MLP neurons of a small language model. Each row is named by its layer, matrix (gate and up: input weights) and neuron, and shows model dimensions 192-447. Each number is 128 + 32 x the weight over its row's rms, rounded and kept within 0 to 255. Numbers have three digits each. A neuron's up and down rows have the sign that makes its largest values positive.
After each neuron's rows, "fires on" lists the tokens most often at its 100 highest values on Wikipedia text that the model never trained on.

L5.gate195:110140120123128138175047119180101166143106107061108125105175095075115172167126126168153126159114152105107069229091121097133070181157093152111155138121101179120124168147122138104157129115104174089105111170127077163111080134103087162117087097098179142119085085097156091164162134099047112113132138102124095200175133177074106137160205132129119142146167114171169103145101117143129077100190152105094138130090138189138134189143133176085147143182089208159152162219114183099174144119080054165148140076187057137136116092170122189113127153109139165183169142084129118092140195148150160082133139128125164088151163123091139096101125098160103092104117091070143119107133160153130125139123145083190184134092120156099128079102093115122155132102147092109080116116122164084123141135107110
L5.up195:152116122158071059174098171100125134077071145124135164146131148145127138143131110101111203148099154150127097081127141100105142126121189070151159142147145146107070152028130115098100106128132113185134130164182116111151163139094140139093112155168146126131130112153117126119096066061121144082125082089148117101146101120123175186148171092142118117140176148114125106152179119159099172103134156144121191091102128097105133126088162119185109117112100104159104094117110064124111090137112119088185176148171091097176106148111136165102117115086148084126116143156108170118135191179126187101083121095136123155042086140150088141179108127175089165236127131099104194142041157150152173088135113119170130164154135080188121151170144120118098129165167144138128102139130102073150134042147110
fires on: "\n", "e", "al"

L5.gate900:117114108153084177085132138154161150129159061105155096151185093172156137115113141148137146163100062144084136191110117116127202150176130130069107121107079122135133097151126107160106117065134134085142157176127156125020149126121123126070069128106112190166102147112125136156164105110054078139124116152076183157091180176143145096123070087106102064097130177107130110158069086104086161096111102208102162144119102119121109138132119157142083083161100139121177089138135186078125130118171096120134140219096206089155109181114171157114121130110123142091123147162090170123087115135156134120110124121135119131090106152161105102071195170127142116097103151106130141085164074141147133170066127146086185113090157108107033128117119134135148201072105173157142124174149171122117132141146142
L5.up900:111130132158098151149117217152150175144165142130120120132085139149132102138149120163116098130120102114139105166123111138153104169193120136156113176132104126145158144113156105121151109116162161107096163181174171149074146121156095218156119136137151118135088176113166164103150083131093042099189131161093165151112130190165134140100178156125173115116152164094143100084173181117085126147096135125114158134121092115113137079117165110057132141148172092040189146180098175166115144150141120078132164123131124156087165112073041141097128161126133126124149120124132147154172155156101150174131152124083082094074082172111164133121165111156141173130173122105080162142148103130125068178121150147128092071101114109125105150105172110100146153109082168132093149142121162158110111167164063
fires on: "S", ".", " US", " |", " States"

L5.gate701:121147098129123129125108112149130111123148145125184165106105184071097165093111106105125128141134137085113149150170162178157148164113126104147181166176172174146155145136163076124168089159106105135098120162120114122159104133168100090153149156109052153153143115128062129156104106141076116102146187130152194115125099132154162138183136106141119152119186175142096142075162130111136115052141161139144086155044119173172115089132141175179114149142121167143094142129151115111162149093122127185155136099178131128121166105147134115148065129133067059116072081089140125074108159150039088152134160094089144133133106131101180150103158102085153132156117129081178095134162120141054121111130116130122133132128163164128117157147171077141088111090065106139181149170154139166150118139140133
L5.up701:145101114126109092097158153145133107151076152098107075140125102128148137129094140089165123155144146150161112064141162157114070147125138084132102123135140101158118101150132105200110109109096097109161170133124107090110129123046116127152186184151167131133087140134140064032108059146116111085093105167051125185077188111183102151128195128129165163050031108144135191167194102103129112139189110090123132152156111144099097117080112168120121132127090172085133114158137161193109146095113087141066095169105091113118154128158203162098152081117132136154088174114134137134116158111181091072093074160184212125142105139131118140164076132088065160123131138114081108152122131145117151100128080163122155096116095101136105155062175138189136101199143102090158106123129125133131165120096128
fires on: "'", "s"

L5.gate286:176094127100101079181090122105140132114134134106109178150114107117117088163172086122106117142104169140101113166144115138182147074130080153158136121192164097150112115129099079138067177127120158126172112173149155151111098118138093095141091106115105171066155147136138100169124162128093194134158123099124152157143080109082175138176086100093090136104111124093111203123149140054070168138147064120125109133142145101146156157117133134136143127144082153111054134116111075103158138125129154119166159053145123101142117185145087155133147103117174133124210111139133143161145153123117162141171165106093127142139202153148100106091228142104149108140165085143081121141124138180138134123111133192171093142158162099139100085143075136138073172120143157138069101137108131140119182148124117
L5.up286:163144067145158122140152135155137165110142146108144117088042127158058131193167106097035100159120176152112124133173110121135121112173149110161110127088162215150119131151137086071132146162132155065108091119071088107158162126104159114133204099153080198134140161139154119108109131121107151159061127120168210184164049139116137148135117144169163132124107072150149097131139183131071122164170153125103084148149159122135106175132157127081096130153151137168108112157105118148116177100151138171081107114135102113194127103145130100148162144159205149144127146146105113095115150140130128109147125106106162139120195141107137135106137083134103138119185163107063108136110152102102090086073154185104167128147136129138110090140149154108088092202061136160021086118120179155177126181105125
fires on: "1", "'"

L5.gate154:171171134048064182129116132104074174132101179192121188099132089119170155084120099120099132122153131114115088121139139181131122164155106120172146173182109123100057126148182135111154163120154147066142054167158125128146148136124112142110158124079172108136120092152123077048133146161128179173108126080139098151136126170115138162108181072124131131092159135206069125157122187156140112130077171168138090081144107153166083087151179126138201145165084163111112134136124127074127123075166093127126109139135081162190119138173097111057105116158138151144130102155135127131145150072105129162056102138119099120114082214166096115160127099161167174115175135163094115135105141092156150146107102082121150120153179197128135162146137128158117109121138131106143096185150187153120168207134119
L5.up154:133143097110150164112128145071112121170137184125106137073146114109102136111139085128098162081075171119175120162126117147138053126130161067139164107147127113093102169087182080154103124061107174126143100180157112176162106133078076120167141227142137135178115124124136081104108219143120114097106122087126042109134106075129172140136049104141079167117113141091075147150132056153170163102107150129076199041104155128127112145151169168135147117179137123154119174093120041105156112124121081094118166128156125103127095184111146175115148135138143100140144191114120139214093111116088145135122083091091087118092140100056124109186157150112129140112180127155145151072156128143107117132129132096112087118140092110126116111099167158098138115159186122112146162108122136157101099104125164
fires on: "\n", " de", " re", "3", " to", "-"

L5.gate71:085080148106172138133139173145123096120167170082151129120126110134116084170148109078125130111100135090074070123135163189097159149123137140068148131148170147109151105098163139110111149122209135112162136144179232128121127118067029040143156106148133138088130187195137113137139130139136163116156126099126088134141149124120091134117106124131199095115154156157129195143097149098130156121181116130097122121126150162149118170107104079096116114063132110107119137182147099104114141118136172123159162141153151154166148123140171142119121093076137146196078203142158137152176152140129113053122101119051087160180105149082082157184143171124103136091138075120141132147114159155142081092166136079110144146219133064161137137136173133141116154144122114156101115093121089093145104117165139
L5.up71:099139131123136124099195119182195153169135170141156142155103143171090110193112152145054133092122134083144129149124129127126121116087146166140110112105088065112182128144154130149095104109096119091109125136099109171092149128059137138106114135148108218124168156132118082097151117068171115095088155125182157138092106186166040173132117149157092109148047130100124126070149151127150083110141164124158190108099102104142112138190114117128112158125081132129137104084106076146154132093162151136131099136079100138184239135102117106106133107112188111142126152116146153139163116096084120121102115129145155106076166192138120089137107119118150125104103135111181169110147094066079117069111125149103133160155132127107119110104075159082100125146111117195096105155053121165090151143128091
fires on: " a", "1", "2", "3"

L5.gate162:164168172141122116131150131112103110170219143099122156141146171112146112157098146087117132170194172128105100151144093136088090116137119109126074102205139069106172134106210136086190075113092135131171127089141098129141163114069104141145156111114094145121142103132093099114179117138103136152148135156122150147102094099099146054147121130089106163157159155162006157110185162122121126086139156151103108093163134064124119085119099147125176056121158143136118206100109124190081079108103160060123097117109157098135129130084081036134078098117140092156162149115096159113143138187171179141099128126123145122154143135164169112155085134066128112090115146112133107082138138147153155110116132151100165129117190056127118129109134106144106154189118175143134167153135128116199142044108144
L5.up162:128200134195094102071082116122157130197136154138110104161122134185079127136079134136092106093139124073096123086086163160123050150138111112126118085184170130149167144077113125078128107056090157147169156158123162128176165126102134102165157152115139086079116095113137160133065131121108132117153097091144155105184086144054153107136161179124090134136107098122111135130164140084114144188105180156122104145133078167180118089187122113075133056115072108138114100057076146100112129144127115097120171167094152176136127149151172113185140114193100096065078130147149093198142082131104096124151055139109130112119126089137078059101132107167074104193199123120130118128054165068169179167144144130115146099080116155193178141091107106136178123120115159113088200139110129086135167124092114
fires on: "-", " /", "al", "an", ":"

L5.gate1273:133154122055166133148094124126142123165092152165068118162109039127156153064098145076206126175087132110116125106179085157125083192130036093147088153147163107088073157103127155128158162050057087198130146098112091055117083193123161149087058080085165125143120140122129142107135155109100117144159051124115130202132179119095120143086123117151123141121182165164104146142091182121138174120159170104134087094082115145104110120142163125154158123125107149165154100092141141138104109095110137160155133181150099005105171153131089112105117124135161164134125133094135157170114091093088126123134088158117115193125114142148138150150111131127095138089106131130158129117091130101157102134107131133096130109182145106122087077188130179170168095123097103166053191140085123116156159176134089
L5.up1273:068130081167154098118091149180122089132225149141158143128143111123136088119123113111165115153165128122098172068128187116121179087072164113141172102123176123155098182113157092078148167162160074159085103155142138138140109098112097141097097176105065067132165084106142138113130145106116150145140094136112108130086160120165155128113125098125175116154177122150103084109128160185155156039125155147189101108099052080125096174135172147182117098065150105123116152123121123146129085078109157118105134115220136156022101159137093080086185100070161134131156177159115108179120119156136133147129182166115157159196113118113114109103131110160135181094092130140142166065081167095093118119096129117181140163160087126111068066136110160129135109088122127100136115055116188083136052125139122
fires on: " in", "In"

L5.gate531:071154100130119180104140129186133119161182160131123109147162088143142161130118094142112085133158146128115123099080078107150144161160077135120103136117115177147123083177086112076152165115166078131161122056146149104112125103124141102100114143137123113149134166118141090183137131190124071132120137153147131134121146178167075132086091085168152178107111135169098110123135194118105102148177093205101125106171116108153080171122137169163119148056113089170100102131068090120116185120147103193109092115162100096093145119119147124141133135146170183102142117113107140090112063113109138091078100115101140089193109112121067120155159128156099148113140141141070076139158116151139122170063071161129172143107142134094067123135165147111139157124147179057154090159092152110160109136167172
L5.up531:091206116118134104090140122143103161106101169120117146062069099140135122112106118162085098105133164120119137152046129111115130134126112215140113120153204103085117161104083092103122174138090219104149097228131160145099112157103103136131126131133118151143156119088177153131107159096135095226117118081122108096092103067094121131132112140105126080145137154125139108102166106125168129129085164068166089148140086085166050086113131085147073118158109139138106126097183111115136188131043134105153114210140143165106160196128073130078161109121063111122145085132148034155115165120146134119134116143154163116153071125122060142092142094092122159130139128124135088111064112109148176060150141089150152100166114109103134116143139115105159185061166113098072141077202126132054163099094106
fires on: " in", " on", " In", " ", "In"

L5.gate651:115134163109116140112112197135111108101116138099159131141116080136045184116125133130167132203128132077102150160187206157095094085175109087152112132122124195142125152165145095083068169110169133147126107089102119126086110111154123122147153136077125108072097149087112086171094126155084129172119143171099150158134154060127115177171203156183138091134143143120138169154146176162091128119126087188151118151087141160159063059114149180093179090115128109102107149142115188116156076119139113148129140083130087116145145124149138117107101125152081152052095046144155152112129133112103144165121040152190114131130126128086106156237156060098138109117150123089102065103204085127120139112160156162158168161160109125189124172146073120183122089134111076094182137162143107094105129091049090
L5.up651:140143124136106158117157114124101094138077109045081126101135105050192156078138145178094121170093143142103090041150105133157081123135178129145176079177153103117068100073089136090078141188159121106081149154109090077112080112149159118093127137204111133076128127127102132109094162090161209149138120074070068158160135054120166167140086146174125122121186135067125112171117112112126119143142146139054135156153132093174108111132102148154094107153114153188090145147053117180133051094151083121102118104155156113159120117105219164094153135110156127108096104090141123110071144130118117072163160159106155163139157181150189141174168125121149179094150119150102134124095092146165162125076113142146121116149110171098140111084149127193071095168164133121131089137173177145147087106136141
fires on: "'", "\n"

L5.gate695:130108140136144141140108120126093118171137115113151150105120080187094116121115151135150141170117093139128125134112159208138152146112144105125085142148115203121076142208196100089113153127144172138158075068182104144150104086132121084130107146098181193161100168099126218070137109130090187138087098174140196172137153093126158093078149121144134066129194167164100131102155152151160162178166091087140143135138172156104107122093089143136199138195118184102175155078145155095111086083147195116157122166115186160068158142072099086163127124154140129099116113117145133114111149128160154139159098146183058136084121166128158055140102144078117075130198137117147155125138116171117099125090031110161118113159137097070130099074144189095123138112147100147108060139076115118128145048134129
L5.up695:132149131119113179142133172126131095146098054099132144124129138102162149174106125142091069093153165149118104093146087134081086146133114103146117106101136131173103096137137126161189130155101174069131123098142128102123169105107146152152152101159133097148206151208101157149169131152109107104125135152097160137063174123151131081045051100164134179131141105119176154163211141100160139138131158117152082163125109112118187133115153162134157155105153110114095145126115092182113125112121126114140102150090082138067127071167170139134092114122066143129136074148072137095076120064082122057106137151119157163177118181093109112107129092175104103110174151098135120146150109103143112128097137130114187142158081154142113093089166161078143140105090153091123099131070075139102069151204131
fires on: " \"", "'", " he", " we", "s"

L5.gate315:167121094140119138153054104138104018096156093098100144099161136133120115067165148118144127175116057131123133097132118156105189080124143103142121124137121165178072164152174071115140098109118152137128043157149133134130140133109173133181088118101121050127129142137085131134137083112120094071150106077103175150149138135112140138166144152162137150155085136149130089143124119110156144130111114116098097086102210163107119019142130187142141111129124114120174158177160166112094079121148082164125135116146151146097070181137135079154200134056105150108108096099127150144149137124154159127112110209166171145096165182136090103154197100200160139067156139163122187129128079177143101148076123067128113185137128176140137118157136119118093117151117151155197129137108140068096158115121187
L5.up315:129120140084148110176131112173088146151110156109185164121094074171156113104098135140150146108105118141124087109152157091117103121142117193141085110154091112111176131168141107126138143128094138134123133099187084110146140098084130111139104111152153086195148137128093145149199128187130146164118170141074112190072141114165109195129152126176130105101110130190148141171052190095115132196172181153116105108085174185163129150128131139084187075115152106135122184138104155115122081095125116119121074131144168116064111101169207109128146146124166118181172161094104113113172071144135111141074086116100119145099154082168089142073173079128100086111168130103161109159097092154118091112152123086103129131112143185164178156123112124116116110105084141133169113194126126166120138181121134
fires on: "s", " not", " to", "'"